Weights of a small transformer language model: MLP 1024 tanh GELU, vocabulary 2119.
MLP neurons of a small language model. Each row is named by its layer, matrix (up: input weights; down: output weights) and neuron, and shows model dimensions 128-255. Each number is 128 + 24 x the weight over its row's rms, rounded and kept within 0 to 255. Numbers have three digits each.
Before each neuron's rows is what it responds to, as a language model described it from the Wikipedia text at the highest values.

Description: Mid-word fragment continuations. Word-piece tokens continuing a word split after a short onset, often l/L-initial, as Bal-t-imore, Pal-m, Bro-ad; also middle digits in numbers.
L6.up391:139157117133150155106123137082100136099116117140158130130126112106089114133161150143083116165126114119105121123180078142124150138127133123089132158144176084159143128146146146101104099153100097128122161159104170132093180138087100113132119114148106146115111166128092129173130116129148135150135160172111161123143074138130150132144091159102111129107124149097139149111150127105124131137123
L6.down391:162117154126192155104126105133141103120102104157084080141119121079109079105091117154111120127158131112144117100139133085132125172116129139163120117109136145112155117121128161159079111143135111156100092149102125131093192120092143132099158094112131094134125122104132152146150083105148135131130086144165112134096143114108119120159140121157094146123098143147047095111088122129096098144150

Description: Introductory phrase endings. Ends of sentence-opening adverbial phrases before the main clause, mostly the comma or the year's last digit: "However, by 1633,", "In 2013", "For example,".
L6.up790:152145158150132137163118147140154136118111105150144106061196142131096145145135128122110131090132127132105124127118149180096136104180107126136130083155166124109164140102110129159124119154159108113096093131169113122152117112133114143098140138100179160140127127105133120116128129150180117122155152168144118158155146137168173104120128152123133119156101144103187132174147156107142122130157
L6.down790:099155123097155107151132114148114152134110092128173168093178159135127115108125208128117116122135095117125163117118108164135124117110120124168139128107122116152124184155154126149140123114136172128097160122101129119105148160123139158109136172109142116113131137100078130086128153108138146114106141131116115133139168128118152142126108166141127156139102092128171135142102135108102161117129

Description: Continuation after single letters. Word pieces right after a lone l or L (L-it-erature, l-ight, l-ic-ensing, lit.), the space after N in coordinates, and middle digits in numbers.
L5.up831:143138135108110151145080123123122109113157133115149177122122107134137145128132138147122114208082169119116154148158191126181148085152121122156101138132132171154137162085121166151154116123100149092150109102154164098155156121096136163141129153114144143147118121146158105092080145139155111062155172150155142157129129151141109152123130117110106133126127153144146182114152125141176127102118
L5.down831:099128105131108153114124124136131110108148091164138100108104142089126104123082100110093142101133137168130121087127127139131128154110128096148142113116116142154140138136122154139109128135158148153145140108076185094115128131146138149120162103155102113157141127189107152129211111123120150123097140143108171131163087128104094168137123132090119126130101122120134141149055153161155121155088

Description: Inside parenthetical asides. Tokens just after an opening parenthesis or bracket, often word or number fragments such as (aged 9|2, (DL|A), (un|til, and the parenthesis itself.
L6.up868:118101203129129115145131168132118089124098114120153143130122098175107148149120142149131087097079122135137128113127121098138092127123135149162135118175145097111121146134081166163128139140119118157147164050122157158120145130120153134163123128107186091119082117129126130135138124136148109120139112110118167144114146113155108097114118124102114163114140121148132126133164163127127121132161
L6.down868:105158118147123116122128111098137173139126164132123106124110143126142122133154117074113105152144105126087151151151170133110131130131109140140140123143120143183118160151153126118131123123130076133114135139124103112103147135123078090139183143116072117126189129118079105112113134151116149140129125140142110107155132145096169110116094135106098063144131102110130144096117127127133121123064

Description: End of titles and names. Fires on the token that closes a title or named phrase: the trailing = or === of wiki headings (Ruševo Krmpotsko =, 2010 census===), War ending war names (Polish-Soviet War), and newlines ending paragraphs.
L3.up645:156131104133137140138120141148136138112089148124091148113130130107133097116145092142153119119163098112112110119165109170104143144110119113124144151150066156121122129093146143132105174168153160099150130110133126133167093132125153128111139120100105114126121129160106117111128136109096125112102103142164144123090100090135139128108119126078123106094130131070097191104124117155124133131141
L3.down645:127171154122069131135168112144116136127097114094116116127126145105074149162102133147128137178137129131152143102144127130107103096177154092135118122118151141095171061148131111144113144127123092133087124145146134137123144151104138151155128102115096151158117137135115118148131159135151152137085127079127124168160078128107156108134181126117150103161133149156149143169102131123142110122137

Description: Start of table rows. Word pieces and digits partway into the first entry of a new table row or list item, e.g. 1975–7|6, Newbu|ild|ings, Samson|ia.
L5.up491:134153133151115093144090130149143157155098140107080144123147099148148147063125117143143118164131104091125143141162138116166122121161118135067120103174080129133133126082100158130130135078123121123117086111160086143109116133134120113118110131174099105122131114152117146144145148041137112108113118133121167129128130175123129146082138125142116124175139112132128075109121089180113134110169
L5.down491:092126135123113137158109088105076129097135122090129137119097155094105133149177132169145121148136108119128125106129108119155135150130126133114137159193088108102130084143110129116153111121116136142117125157145156098123123146092093103142147099103136160140146132125105101124163150154107123137108106116075100123113140160132158150099090149187140148116149090176179122166101152104125128150169

Description: Word-completing suffix pieces. Final word pieces that complete split words, often in table cells or infobox labels (Occup-ation, Rece-iving, Major-ity), plus pipes after years in tables.
L3.up769:145108140149135141147120152090131122149109128155097112145188117128122123137176098104113096123131161167119120156125127124162096138119125139105157107155093071118132132120101169146156122115139158101135119102168131104143075111100127103141084127100096090089099080117142169165087139096106096106132101143140128123129126158117164169125139087119121115107132109132097132109131128169129109112145
L3.down769:112139092112096147115118088111075076152090135081122152157110145117147107112137166149102161106141126130134150099145128090116147116124125146146148209167174109115135155159133112121095094157116146148131134123127171139113143132125101111133114136130129149156142131162141117139167164169088134108130126121139132133100113093169090133157079152093155095105127128149132121150125120113140137136125

Description: Space before numbers. The standalone space token right before a number, usually a year, date, time or identifier, after in, until, month names or codes (In 2017, March 12, MUSM 990).
L3.up456:136109137114117107135124114171115115097096135133110174139164118140119118128137103119106141157127113123128139114114146129131117093166063089160160147130128160117170143132149092133151131163085157108110120144099117092133140139112110099132146089126137106099113126125127160150092165149114108166101103163108147131106124146136138099120080105093086123145099097100149121149178131094114115086109
L3.down456:126125146115127151146089148186160158121111130087161143162117159142134154140144122114159160177166159127111173146126161161136132116125083117111125079134088124120114108124123121166124140104176136138121158130127128082073136159131120120093138143125132142095115159135112098106121115116087148156102153139078135116141147144120123101129110115132115098153168147121179100108191145103128151106125

Description: Clause-boundary commas. Commas ending an introductory or main clause, where a new clause or participle follows, as in "Essentially," or "format, leading"; also word-completing pieces like "when-ce", "on-ce".
L5.up991:074142089148142112148182149134160124151156156067125099129129100110115110136143148105159113141152098179118069105131114103121146101137166134082133144121060113142101106123118114134117107117156110114158157111099179124129135103144151107134156116112155138120123157111134121103090127131167060097138165154155132125116142103109117120120131135091119140134115096122127121099097061112112080118170
L5.down991:134183141117133104128144126121174124148145111175151155084158197120124083157129115160093131114149147111128133136145096141127119148130110144155190142125114109142124164110139154173188130165136140172127125143109127098110114110119127140135116141153109143118141168117182104095148089148138135115142084104116125130126162161151159123141117162131139132096152130117139109125147164142134145127110

Description: Section-heading closers. Closing marks at the end of Wikipedia section titles, mostly the === after subsection names like Population or Formation, plus line breaks ending title lines.
L5.up729:141118131154117120081139126095123116103163135140104151127153124109140080109075118137127177110101120133116127128152141176142117182142114137129136129121104159100164135133140129093087172140114128113100134142140107161124095147092114126105116115102143112123146086113137130125135108132068139128097081095126128124101115133124087123091138147147145098126121126131095125158193130128170157143118
L5.down729:126095150121112110146097103155147136159113139142157115169126099132104087143161091153101125148140172123179131147072112134097154135139155149137105116119122132115134137154129082124096103115119133146099155086172148155171142103175120117089108155084122117141162104132162140119196174129133125094108132121104106168096136155129101123115151124136130101087146147113141156145125130161149126130113

Description: Early tokens inside parentheses. Word pieces a token or two after an opening parenthesis, completing its first word or number, e.g. (n-ow, (S-A-M, (20-2-4).
L5.up100:098091093126116121104115115136116107146132112121105125142162087169120107134070094130143108119085146110153104116164106139111105111125128138110156125131139101084122098078113112126124126115131158162147114116130181170134137118111108085158136173124166103107135115151139148146131147154150141120100117096082152194130134127179131127157136128121118171113131156180099098156157154147098133130148
L5.down100:132169122149151157130104156118126164155127132132101127104127152085140132127143162104121122118122145162105161129096142141109191120123130126162118132154120167198061153167189124130148154109120095139118154168125130089118149141163079155117115079136104135169156162115087104112175128118136095126168109182135121073124114137127160102106102123136163089161094084114123141120097161108126112142069

Description: Clause-opening word pieces. First word, or its second piece, of a new clause or parenthetical, e.g. "(t|oday", "(for|merly", ". It", "H|earing".
L3.up186:116087107107139145101149141049162125156115115109144102134136128142155135116102139081144163104118103120115144111120120147127110127105170096141145148165148139105107152155144108140127135124109166145106082144150109133143136130133131091134122128175110111116150111126156136133169158120129139178142164123082202136140134136172106100099159125131149101145154136087141141119154134113102105083117
L3.down186:160126111155132126151136167178142146111139138143146125086139188078137102142130114107107157093128183131155117124133073112095117166144128126162129087144143115085131156144137118120134106143115105106121153142101130086169139087105129103138125164135130148159179087084098127138103136102080074092114138116171154076097105090142109175124119125146127128127150154107112148124141116121148118154086